config.toml
num_hidden_layers = 11
num_key_value_heads = 7
norm = "layernorm"
positions = "learned"
bias = "none"
parallel_block = false
init_std_qkv = 0.0247
init_std_o = 0.0
init_std_down = 0.0
dataset = "wikipedia_en"
MLP neurons of a small language model. Each row is named by its layer, matrix (up: input weights) and neuron, and shows model dimensions 192-319. Each number is 128 + 32 x the weight over its row's rms, rounded and kept within 0 to 255. Numbers have three digits each.
After each neuron's rows, "fires in" lists the words (lower case) most often at its 100 highest values on Wikipedia text that the model never trained on.

L6.up1074:101108114128145130163142117091125139155097107121110184127146123105141116095106164142119124138139124111139112031134177166149132158128138100080061132116100116129092058101137105074135073149173090118121126151123173136162092115124162196112122129107156152045115137147151131086170140075209109152072116160143162112090150165084166174136197132085136101113109160128135098100143157155053110148130
fires in: "of", "de"

L2.up684:112090121175169152159112167139122119143133130125166170172102149126108149144206140108100130114119155170119121069113076132097147168138155206141098146108100117156106147170115126131142121125170120120111094161139108128109128138146108072167136091133127177145099119098057102158125178128040107088105166069121127126167140123103070168150132139126214115122147149139167158106100123142135169111129
fires in: "born", "age", "birth", "home", "found"

L6.up409:149142137113100131117154108118134145120123114137136154206144191104100144121112110099152155150076105130136164116138141145144181147157140123072088129078178159049150112073170149144130138120166113129084183121087070163148163156138174158050135153123182161139134171093093122108191060108123146122097066139145142062139120048143122116128124120146112154136147164170117124095128103221096127170145
fires in: "his", "of", "a", "her", "an"

L3.up107:088145131163124095121163143129141148161135142118095122095126139202020178059112166127122138102031142164075111138122102129094146129180116148118172136101161046140117154094108118058119117159082136162149189044099154134158127124095209133129110181117079129141180109058135130139067152035188066113142124144142111126129135133147157114090133141183120132189145131161114099105155155156137066086133
fires in: "goals", "goal", "scored", "signed", "league", "made"

L2.up894:129153111139133115112143124086122158151134158115093100091108128141106146063087111065154163145091131139142123104157154194141140105101148133180151121116187105133155092099189133206119117104139136156150160119138116166085132108102137189096092135090099129028224158139148130078118095116194097081104127103112143105086082112192141097099100147114121131139103139139111078164141114096103125143161
fires in: "the"

L6.up654:132158135139153128128156177140109105135107130084129104091091113089078133136115144105119147202063102137100131080088123156141154043128188125127141125113128153126078134094110143145107105127118103162042159133130115102074106095115154140114174190144096158104177166059097141122114146119215116076142100097110138121117063089141129119047129124161094099115105146177148086130078145159161112157105
fires in: "is", "was", "a", "an"

L6.up1405:204158129165152081104158100154121201110151152039058156163113128111150167102111102130116075151136121131147128088190125155108136099118118122112112130106099117147132113158110107182130153149130084062094116126078115127133127076154117104111106105051127093130122125112096137111164127157120098137155147087109126106136095127141150168165195096091111135148114112088193160139154102149096127094157
fires in: "by", "of", "the", "on"

L6.up1767:139111152097120146120144165121068155173124098073175126217116138129116172153107144154067167151105157166098097118140109177142213122201132169099121151130078130041131088143142147108101120094115092174127157123142073159154167121130131157146172049121088193132127183118124200068152137100143097110110072115111094126107159144116124113147073137176158106121140244061132121134097169122097138126146
fires in: "and"

L2.up649:097144151097155078181118193091093124110118183159095157160129150157094169107149128167112107187112170119108103102174079095140166110149170137101113164147110131121140070117140122168150077151101186094186157095148115105101162109133148119122122160136141167087185180157104155141177155108106159160075083120161142124142099153111124187157148081157117092108170113170133098157124101112135116099171
fires in: "to"

L6.up178:115100140137126145148160184154124158094135171118126132137164165172176129140081088164094154154146166190107153125168171136081124104118117134163138112154033114110130041122126152146128102151113107168153124098118110103131102123205143113151116151089122144097109070151087174128116137125105112197070124069136130115109115166076120106151045086126179164149117114159146075105121118125180119088143
fires in: "i", "to", "igor", "allsvenskan"

L6.up126:085132143128129181144161114136152135137131053133139122102138130144125166132121092148187115121133115118133129088142145163134158093110129095107042140103077059140147094102137080138128098136080140195102119075031033188119071160142168094118098125152159140081104122058156135141190123090111164124102147116142138095103115159165108164144124111091138189161081131087114094103114105127130094119143
fires in: "of", "and", "from", "to"

L6.up1236:139137132142145101127120159124051130108124126134114124102130122159136148131183093104088108211121076149068166140096118114140067106120105019135136177149110114156109095145137121059145195129127099100132172122158164189105117102164172116096152152081201163100148174078138103133181111156183157109120070161079136141174180155084100152144131129152147087141083166204117161164127155109098081099146
fires in: "was", "were", "are", "not", "be", "is"

L6.up168:065127117203115144141157142100159165125136119117135119137112189076166135155070086164132087142128118174118135135062107152106099127104111087136104133109094154190173056175138115077154087083118130140117134125122102173115087144099084133124159109070178161101097141130153159138133144147152125111144122084151076167150126148170169153131179086112135155131081146113141034129132138075071140115133
fires in: "of", "which"

L6.up336:161126123087101086115115119118159139152132121113119052103099173118151119127149118128163110191123121104124158100083129120131100060136140118108121148164153208148134073172175114126090092095071173131148103125099137154106129110104077150129120109080142112141148138143111100110141091139157119112067106112096131093088106062153140178144072139080069148116126160144135144092146170118078057078147
fires in: "in", "at", "to", "between"

L6.up374:084112130207168176170152114119112173077146112135108128155158149095102099153215167049184131180110129145117123112127154153151210096095155130100135144090147146115150123106141141105171173141159140148083155150073158177074125108146149137119127125112164168112123159076121117125151141066086087149103123013126118168119094117094114080169186080101119127153114168109148113140111056150113127116116
fires in: "from", "age", "or", "n", "of", "12"

L6.up1521:126066129137051099135152145130131120087097144121081159219124110141097095126101081146129138154167204125107073139136136127171148085118161136098117151076145079196129135100159145123132163178170101135109118103122128130120126111120159157162180085128155137077143165163151109129160155139105142147097138071101142093125084175120181148184095079178136148150037156106153191145068123103149164166173
fires in: "other", "were", "only"

L6.up1073:154059106165124153109207109127127198160124061103121182180118162198050066135079104102126120162130134089140132140128078114131146137124116113128106123123149128126154115138115097127150113124196092167079152118176112154124159123128099169134183120135108127118168116149104114124137121112145159131169157105097179112130159035105113155131145074103153127152122150176100121079142095133166153127149
fires in: "the", "this", "these", "an"

L6.up1307:084040139167120128156153183106116179144116124120094143150132128159079123142143087101108102161139136143124099132174097158104175110155082128111102141148131153073182183150158061114139118080111093126098111117078089103094105086057093090082163157130147099129158159134090164109187120129173065171105126093064135099132118128134116170144121105142134134143147111104128043093105139119119160112168
fires in: "the", "census"

L6.up167:156149112053103073095149122092075126101099097107123183096147176135078153043110162070148129128059193123114099093076099151139125206107128165119133156125197125137094156159190117101189152116129141126089113141128148167109107157167116102069174144083147162157114185116084164131193188136127119110116086163095063122118139176128141087139108165091070137130147082117119094143096200120062069115116
fires in: "from", "time", "as"

L6.up1272:112122139177141146129132129096117150148127100173116129123140122108108100070131146143135150125086115115141129108159123118151135108084132162129044139095098098133115079172120050115151124137164091165119164161140090114115046127133145034095152087129136158064103178151109172122159136108153140135152147071176111130121129135159117231113164141122105155146135157074142093123145090145096107129142
fires in: "of", "act"

L2.up470:094125129113124133120113171149121116100128145118124108184122139126117103097219119145122092086106165093118143135079050120146156088139133154090081141104157118113155167118135137096138128175115111153039142203128199199070162176194142167104180092120099155120119157151094108147150110097067118143152088051121158085151058134108142090191147100119113137175154160148096143100120105150059130181132
fires in: "of", "or", "8", "under", "living"

L6.up1454:071128125164123100133157074117147143088122114136116141130108145122153108135158143147153105128136144147151080042150081146145124146151147100104062141109178090140150006140120096140128095113152158126122105080135134185122102144132061136124116073098216159148122177086140128123155114063179093156089129113159141090135083115157122161108151118100140155123149113186174183059123089087079097065134
fires in: "of"

L6.up430:127068119132121135126132160130095122119116122157102154159146115074099180076168150113080077130127187122102080090137171184112095145200103082083102152119072151136160102136121106070110177120109137089140117123172115152090188105092135160133094105143138144116220171146140136088157082150167137129117077137148109154094162042076171117150045133120127145109123203144189121119125119081058149126110
fires in: "are", "were", "as", "be"

L3.up1451:120162129129165078131167198122109125119109124151154190097136088104095166159144115078151101139121098096099164111136092135125168118162157093087132115092116116162127105108101076057141127146135107156065169113119084141072039117095116105102143142145051133161100173086092169106201103125148116123092121036134152117134153138136150183180122129139116132077090178122158096106129120137129065096222
fires in: "of", "name"

L6.up307:103120145136155135114110150125125107156117107130091153162101170121148133154181154037126170141133194125131087067137135125122146116117119115119115135107127081158160044133127061119126089123106151210093090112141142182142167137063201145133165080103087167084093124139141109119153105166091106103111127120148080122055093068126143082104130090088153171130092085187139111073084111132124174107146
fires in: "in"

L6.up1429:147114110220135121113178095119059195133156042115108093119114141077087119114140139197150088113141209098134130177107106123192118130114160112130104117074207135126108110151110089116125078166108158102121131116126112202135088153107080188091120124108177110153161176136148120119115145108125108168116129091147158133140174044119149121132167157112112163174117120165148128077122132133114105117132
fires in: "a", "by", "the"

L6.up363:138099145128176094108147108167139164133160141054118237140119146177127127108146127084125085157123103115131138132148152142110134097135154088075155094146137162076117134127122109142164081134168083129135213147088153092168140112105076105053137157100128094090087161089103147116147137095138135164122106082102145134116188141097132121196107076152170115129079072137134138073141131079129073087178
fires in: "the", "a"

L6.up1324:140138139099117165169137100141082110123114084160160099120140172093152108122144136088138061139108148156137158070153089110097181078128163147086120100109088145150158134133153108166136125089098134124130166136148095142100161105168069125162160122114115125124123156114177161079219126134107119174076140069136065135105098159102144094210112139109098138206103145064165144104014087131161125134154
fires in: "in", "n", "from", "94"

L6.up1537:138040145130102108130150181140127142165135125116117110119131149108151135092126138134068138154096209112118147134139136117131135144172086120129117134159115084176119116170122091095129177125055145131084142136139099103171104130157115103118155103126100146118139118156086087109140177132163101078118140153141161103106147111071094150171148107101176143039101099134130155155124131058120168100110
fires in: "did", "were", "began", "started", "does", "was"

L6.up1634:138165109168149105124164099122121147154098101070153146092150157178117125141152119158115147125154160109132124118176154131120151101114229082113121159120084162166089127183169159145142157144149124134131198162122135103099142108097127162129197150108194100105138181073096157124093168134162119091113095148164163075135072102102114124099163185103078132070107154087132072154102109099184110104112
fires in: "of", "such", "including", "like"

L6.up717:136143120144157116133129126127111143182102118179080168149115162091112137165129124160126198153123137139086190055116065134096181094141156104148062118112127129104182152124118147132125137141115140144147171122115103168158147108120220131098197157123106168089153178160130114121127155178141133123129094150123122127060114105120138191078100192196140213110107106134145155148055159126161148128148
fires in: "on", "in"

L6.up464:106126130144094129158168126111105108177102087113102103141149146108144136143184114150167116142131112121154132099112136116115149080098193125036099147089058167130149106135153130066136107097147153077096112139082164158112128180140112132125085138090134145120128213116129135123115099178135143131072086120129109068090087146131153184154132150070126105150110122110187187084073134134165161095131
fires in: "in", "of", "from", "at"

L6.up369:140123123111198109134132108127123121091135128139113210156107164128129134126177129049140122097106133101112118127134098127063153133127179083075056128116115133143133112152157048093115107130110162134106166059085115208148167140134140108131116194162100118128172138165116121085214144135111119135110146121096092155102079115134144140122091156160201190154141146085120106142073076128141107114122
fires in: "in", "the", "as", "inches", "n", "id"

L6.up1716:132059115087102148178201156141097156097122156072070116124125172126073116067051180082108108130149118127101113150134101119088154103190092100076073145137137109154155046110157071135130162115097126151105096116146165145128101106149084145109200086140134160123109145148068131164150116142176118157132159126107169108103133169113160178171184110114121140113127131129106071112119124124146142191155
fires in: "was", "he", "the", "were", "they"

L2.up571:046135133231110165160153120130132080130157110117128146095121215176048146148101137149075128162105149130115163160096125092182099138172086126145130143143144127119069162178172169164144172160146149158060116132182122134177120107114149149169141194072129137147182161094113115151079116129150098136145123086122120076156080128150150146114136130102178163177169098166103122159136151086054120054096
fires in: "appearances", "goals", "rights", "marriage", "title", "points"

L6.up229:152105139152102141110117141117118111167145088112128088175113112147125147122164093116096171120160153147145131110085146074076164113097178129125102145103071065174083102133112130150111134117147052070151141089110143142146122070143113092159166121120124123101140130158159181104122107202095120100086099070110123176143138176117125190156108119167122165101082126096139193147090153074172140093139
fires in: "is", "be", "to", "was", "will"

L6.up321:138144138173116188114149098132136161098101120100115104124139137152144117179144127129106125157118126107149084149148171115137156149096152099126106188097078160153099116136130121080155151176142152141121185156138104170076083126155164142088152148132175201091074130080111143106148114128065090139123070149174081077098037164101112140142163055158168097167074176096136058147158109098120126112138
fires in: "with", "of", "have"

L6.up878:128067140111094167141152103124070104137104100183124123140110115175076122089182171154123092097107161151106195110091099094075104112095116118195100167144161128162117072121145151101120144167084107072136170132169155176115141090189150124103184143097144187092161171152110128133142141190104098138096091151107154113169148039137139110134037164150163131057135177140139123140086156117140143105115
fires in: "can", "was", "is", "would", "may", "has"

L2.up1076:083116094133142111158183156118124142082138065075117085143115123172109135071131081085193181161154118124077138147120139117162170153116124139137122181120141136141072137171101166176156126122101146121102161088145181123167126139083064139144108129109122116085108219066153121116131119162148153106090104136150125111150069087134142080109150135115117155181134134161094082146119165112087121116122
fires in: "such", "well", "same"

L2.up1426:154075130158145151134160172136121122140129135140109120156101116156141116165108141066091226136145199126066159126104068158130132079184111135143172133159129167159143120161142144102135129113160089105109184142132116118121075175150159188146169094075071152119137152139101123133138147168206113066067128171137101141073150143144160151176164116090156117130127085125135110163117140067054122074129
fires in: "him", "them", "others", "well"

L6.up12:116115124161128113144142126120121121114114110129159169185111127124132127128182077168122135180114150141061080191110086159158127106151174135135173160139143138119071161188137148119139106081157096139131156110141139120129167106129121061100083091109170158128186185094113183117088108055188141119100055075158154123116128135126110155121162070157155165067148191167176158092135191158149080181124
fires in: "of", "to"

L6.up463:151124098139098103114129187139178122123119111097073130109156143154114160113079139120122152134137111182087121100119130104174161088151195094168179150161115047186097147181169171163146117145125120143122123095142105174083096110149169081118127174097188178110150163147153161111186119122143130074144111037132130137075101102120120145107169134136151173110059155125135068143147152084096100140133
fires in: "of", "stallone", "mall"

L6.up144:096134162123103123116161178138139105110118110107047095143096108085042149121122110154118130142143158103154123130122091107125129100182123082099137148058130109111103094143165050125144141119174077093168118102139136129169162132115128181116172104137174144087202182150130142143128162089167135120111132138172130141075155051136109119118186098135139136123133099137127183128130108141098097126135
fires in: "as", "a", "being", "and", "head"

L2.up384:102057117142123088107115162122137112130127169135106107160123120125142111140152138092117099133129131116122096147079145153156123165164149167138156100168144143141095143169181108153147126126118140166170118173082194130158074113161176144090130064088118140075189132143131130144107117120167119144070169101179147126085121128140134135122105146155103180143169119141194098139091130066122170047161
fires in: "now", "still", "modern", "currently"

L6.up1283:115102133187127040135112160149098125141122140144134128122132130052120172159150137085126128147128158167034076128152200122078121108148113131131140186139105135092114141120120072165119164094078214124100139147119132161131098104120115080162131142056125181083201138134133142104134145115129173063127105137159140149041154134112161199159110134192096134096189120109144136099127147096120130150108
fires in: "began", "continued", "started", "still", "be", "currently"

L2.up566:154088123081164115135124119088104200145133133127155124094148140157085123102129157116063166141144144122149134144173120153111108169117155104178127158131122151145118091117210120109121099095167135137103152085081209172094151169160114145120086111147079153065147147168111124125129101082125161090144095120105086130110127108134129130124113113176125137113169090146132075118099149057096134133136
fires in: "until", "from", "since"

L2.up1124:149098164140143153099107163155133116097147179142097128139118110092057123076215100173063085102124190100109172144100102098115154156168068113097087138157162144133137130133168114127148183080040112111087180184163218132050153160163111081077166079084137142133155093129061132154171111126104120130145134094118132133142095111069162133134088093121133090139122172156103118117065125132101076096120
fires in: "was", "were", "7", "had", "1", "4"

L6.up986:160150161177122113124121126101168141094111147114065106137101156102150155127130115173113128169185095187082105128124139110112181067136179127134179146154104144165136146170136128163117110123131083133121128083124101160167080148182150152172091159099213114089166181129119147082135113151187115128074073128146161155114113151113142174158113151179121191057072159126127101074105140116117056047132
fires in: "to", "of"

L6.up476:169159156190104223104172123129158106149115169123115156147105137168108083090128101077079117150145118119151167110164156159098093146119142110146094126107147147106150053160124099130150107132139141216138201145078199152149119123179168199089132183097133132082122117170158097089150132094105088115113147084165082103133074108104115159184119091158159105173064153133118117123080108064103147107142
fires in: "who", "most", "woman", "and"

L6.up1710:058064119148118088138234145150126203115108153120146088129102138162068102102144128082083111086093140138097133144193141105167143114147152138094112144124167149087124148109100133107149134155141137130177161120165186152129126087137172147089141190106132113094103132121112170144185106127157150148095144034100134159079103101113119132167201109104153111162106074135119125079088134077084105156143
fires in: "these", "those", "all", "such", "which", "the"

L6.up1590:171130094158138120124112102123068152114125068132094123171119163101164094135160106167121117188102139164117110120085091133172123119094144088107156160117188075166125132159171134058146105121152130161132150120131094173176101078150064198074174115089139187114110081120147097139160130142119099152097107115161130112105159095100101127145159092104137124155159121178119158201112146135179166138111
fires in: "with", "a", "in", "to", "their"

L6.up1147:149149149123178104142143093146112119153131112153115139110141144065134127157109157138096073131144199117119063094151171129120155112168127095076123141184185122147115096114168118071128101120108138179126100129126167155126183157058077132120163115081137165132112189185120178176167171132205141149046135114081128146120156144083131178120116134080084172085108132146147140140120136076159157077108
fires in: "the", "is", "be", "are", "in"

L6.up1297:104101126139145165160180138103086126151144080099067104120112191122139107107069110158163140157048176152120080098164118080161156084097129133086065147112124152142116064168162035118128140106102171142138126102103118156154066086094146100124121086110079134129140082157115105113111086193116106135107102155129098130063113088145123183091148110090121158144086111192166073114115146146133164061143
fires in: "in", "on"

L3.up1388:097055136188098075163165192127132107176148116107160163115120136146068086136127146169170102145088145164117101132105096115086142163112081177104135106137154116116144100140090143146148203140131158108170138071140133168148139086126182190113203137026093111154147123121101136137127140088147132119168089143148045088083121126155152146115111131122180093107172147152102060113133129102118068054117
fires in: "played", "appearances", "player", "playing", "goals", "goal"

L2.up519:120092120131106144134139130096129202065150076114125138139117143208097130137117097088155117173104146118143188127175143121137205105138142143091122116116098116135167123142181186144150119169144099154107128140130084180099167073113144146052194151085143109154101174155087169116145127169172118117127100089138149120074062156143137181151147149057161122102087127137153093097093153051123162078161
fires in: "this", "these", "those"

L2.up955:114116144147109091133128107101156119086099152150151103095137158115054131147141143045146117133195133111082110119065115208131179121068117149118096145168093092170167093178220083083129150110121123131086163133156117150106154054095070119158131141139194192101113163162114163111102169091123100107123090116115158128081123090105132178145179156133087109102134091185210057145130081111146136060162
fires in: "further", "final", "previous", "current", "future", "earlier"

L6.up1613:074122162133085152142138157107085122150168157126159091127145160183082126119139121204108097168105181113108107159148118103105109148100149112126203167133106132167127127161217133058105160124159115125142136143103164126146110093073151107141184105102164134125178118111145154126165142192186131053133156095167157217134108130093076147147147103132092147133160168152153102145079131108237127069125
fires in: "year", "to", "would", "well", "years"

L6.up1072:100126114096178083129132099091130124183118128141122144088162151137106129134075108155155126169106137143087129109109178107121131118124095092092134143078134075090147147142173129127121117130121160135133165122126122151168150167124153124114114103102190141129116182134161029104115096158156092170094120104160176102094093153185160091123099150143176154121112127207174117090103108088089149123130
fires in: "in", "on", "club", "institute", "stadium"

L6.up888:098125155115110181145181151138166142169126164094122137120129137136058081079140180126135109176108124148118083106141180120188210100106112148103129128132147157150137122118158004149136101118158124110088193135105163133089065122185158140113153197122126171076153178116133069090191142104177057128147154114109112123113097145138146169107098120136121095151079128107138061104094097083086138072152
fires in: "the", "a"

L6.up572:173123114130092138152131137121137184150112059086043142124149095162134124123159100136082140141182156099125140054149145101090117099116143049160131122159111107149123118160114122071107091159139139178149144113166206125136157126113147142115202097081150136102147102185132078127141166158124101117076164141148145038130126102103104131095094085131183165147145162131120143114125109110110164099110
fires in: "to", "as", "in", "for"

L6.up1541:131105135174146159117153112093181173133113097112124234148147094118141164104185061147099166089163143128084163124106064096090127100129145122163138143130111151157124179115100117149137099138128114119140141127157084100142098079171154090150121141123122138069169186169125120109142113149097126112116128108126144148123110065091139161140166113141134162121082172148100161095049057152119179109114
fires in: "to", "into"

L6.up47:127128148166105165147215118087143138086120113159133086158129131187102116105124122168099098156146122119109098094131084154105060163140123162113075161093117081140192083205125043129122131146160101150149202115120153192123141090097145082106114157056156093107161063144107169145164136119202144166147137076123103130133119161091123139117103120127119134169095140149106094164120082164130107101170
fires in: "of", "year", "with", "before", "to", "season"

L6.up760:108097138223108139095192071130150195118105077150123112156168128123127091089180120087141151173120176159122140092149136136111161116109135099090126127144094104179093115182126156132144145102154071146108104079122135115093046075098089106095155165111157203095110145102123125106172159155129145044142076123144099122148123090100145137103132092107094172124132096116151129156124158056078139125127
fires in: "including", "such", "include", "of", "are", "were"

L6.up1549:080118142103150132113118104090142142137119219060160137153147101181157130112137067133035120135178174206094103110120156116129172089125131137160178151121138152133155076109128174138126092088135104141187127098159155113145101032123168114135092119119145135091116109155136124120164112128101135087107082129103143170130114085098116162170098095183117242157109167147144127137085143135174175130138
fires in: "to", "not", "also"

L6.up262:137143136107178080117159098151087129172130094138160103113124131109104117089171136156159142085145101113123123095112110097134099120137144146143144114156109183198143103164245134088130098076087053130107158103106184180094124121155108117163123128150132100096124116091113108116171104128135138140097133109132153106122105104107164181171107158097129153123120124116177143102117120150110148119184
fires in: "of", "the", "from", "near"

L6.up1783:115114145132105111137188112125101170170118146127111149121112152158106149074097138158142154125007108111116094147096141126099137155180087185109159170134189064153129105117137111138110152128121067143122191099108139191145138116199201190094111149045139150092134128149069120136100180182206084109112157133118164121077141094104096107109162155059073168100122152117116086145121126199110142069128
fires in: "while", "was", "being", "were", "from", "started"

L2.up496:135020107130133143148177154122178199132157092112134134130113142255111093074122068095094103160125157103126163091153138124117127133143163119083108112159103127104123057139190138155130121165139070141135176103097208151115165091107157198102193105114121163116160130184124114080203115194096163139163132103134161095121126066117112149122153124145160106116114117102117093129104119139115195105146
fires in: "they", "these", "different"

L2.up502:138079123137121100122142163144082148143140128120096132088130151110096103115126109126126115101086150125109066170080144134163117134193062152102111160127142153173125106087138150143147142096082129155126153160156187181133115157164150182138147133085120091070149114130158140131142091106146156163163098142153129152132148131088162103160119089156113130124130185149098170152107122172069185058143
fires in: "still", "continued", "held", "kept", "stopped", "arrived"

L6.up448:126090124118123082116165139108070114067122130082146168132119148189059158138108101173176179127125180154093106115162126151134185111157195155087137098162072153143104167113150117122102096031090118149114115114122152119141151089138122115091180181108129182161142164107118147102159134151111152064120094059149172174110152085131112149145092146218140155130129145111146101058104135108152108151130
fires in: "and", "well"

L2.up493:121078133097149136119140144118093173146142175129169148181123179124091091126154178110144131091130172102085111139071117145120165139166089160082086131108095141171127063130106158104137158075109132129082147163132156166050129144160126133168194120108104106141138115142118084145115162074066089133155124035090099119173148143119107109190176119120170145133172214142164141122130055099075111178143
fires in: "work", "works", "land", "living", "worker", "those"

L6.up782:061058124164108125142179159150095092145109106134081161132132143149118091124117138103109133132156126150137124124159155123134142104124127164105097117126075180134122154133162050106110154085141062159127205118159240137151111109088162104107138193146172127120085153073082127093191100185160101079135158065109102144119139144121111175141119132085146158150120151080105125075087171125099157103130
fires in: "the", "some"

L6.up77:106112142147091138178151114104103150157163103145133167167154095086143119148150145187129123225080151115113031128180221150160117053166147154147102125130126137157032102093190086136099138189192108124089133098131077166162080150177141095089134127115200124116082170124070130078142151154105136145131097109128137107126165104098141136149047125151130111118122141169169067089122088161124181104163
fires in: "s", "the", "his", "her"

L3.up1524:112076166158175108161127111124138168178127166154104150136113104202100140068145127193082128178155103142116166072132105089135138067157113153139140096142138133163142073141079098134127102091153139095118172124115136116143017102144120154065181165123080153083130188109065109117116162173125147102071070123154097130101099089112153186144143130182135162086087203160166116114053150110133101070115
fires in: "to", "can", "may", "could"

L2.up432:176117119180115094128125149097081122149114182142120114139120128136093155069109148125132129170204118121125127102053130111132145153111026202089136125166123145142078125190180072145139098159161163110030134143137099167128062091163134139160123093129141117081106152167131126143098089150074112124112136057136092137168130120106171125175164119147071132135150152175108189087055135124117107096166
fires in: "located", "now", "still", "e", "location", "continued"

L6.up397:090095143159148133144165148138107128080103133070065102163110109107066091059132101079121167093092097160117125091198149167175119138124141154146093132104103104103126132171177107124089069070143118141122125081163141118064074148175148151089132130105154071092106153106127148108140152123083133173083112106075112140081133105138158163123148148114123124141088159102125081088122108071089114129145
fires in: "of"

L6.up789:160175131157162161111154150115175170112105146122163175201096157142164118139162152158097055183133171108133169133166111103104155156131117148157124116137131137177127064178110078184140093155130115136149141153059148121130147123130148153075132142073133079116158151085162119108154146098123117137139063061088138094113186129075113136119104134180157125141077139152127139089143146107104039069167
fires in: "the", "by", "some", "early", "late"

L6.up1206:144118143132130149121168112120098159139122126147114143166106151126086108124123148097073135174110170177053118117174074099113144130187101104143099133143099098144163115136180131115142164077098123173138104125122118174137120075130147132075161114120103152114153102079142096132236158177107131104145118133128152106129168172106142165135100100178079108065072075122121148187099150081137156174150
fires in: "with", "and", "are", "were", "has"

L6.up583:112108121088119192093145073084145129077124149086144110172152110103091106064136083115104169106153088127138087122151115095136140153140187172137124123106120102135141165126150097081098103090147131131154161074165163140140163156196180176182148158105171105110080134157155082116130107140138185139106085088146150140104133092182126151077156166131158169149143108126195179060057127163152082117143
fires in: "and", "at", "around", "from", "in", "of"

L6.up659:076150138140090131150164130087137133104127066115139143170133097084096090079168085064124158084142073125131152067201106086126158131111126109102110137103096169099177137136132195138148132136172137103147172167145119146117141139156142133147154080137112079073173198183134164146073096124078125140112140062113114091029094107132176124092096150146069127162107090115113137129076097194138075141103
fires in: "in", "of", "county", "new", "north"

L6.up27:095093141131159087183143111079107142079150125053159106112136144140097087098154098085129092183095143137118173154182096133139132175089142135115059114094108103171114154174162082124134160145188190153143155138128133161118091093146104104093095142106174142111098177115118121135178075138075148094103125072167107119133091183139158224144120148161134122130125090143137142140059097078100138147169
fires in: "date", "since", "history", "season", "dates", "years"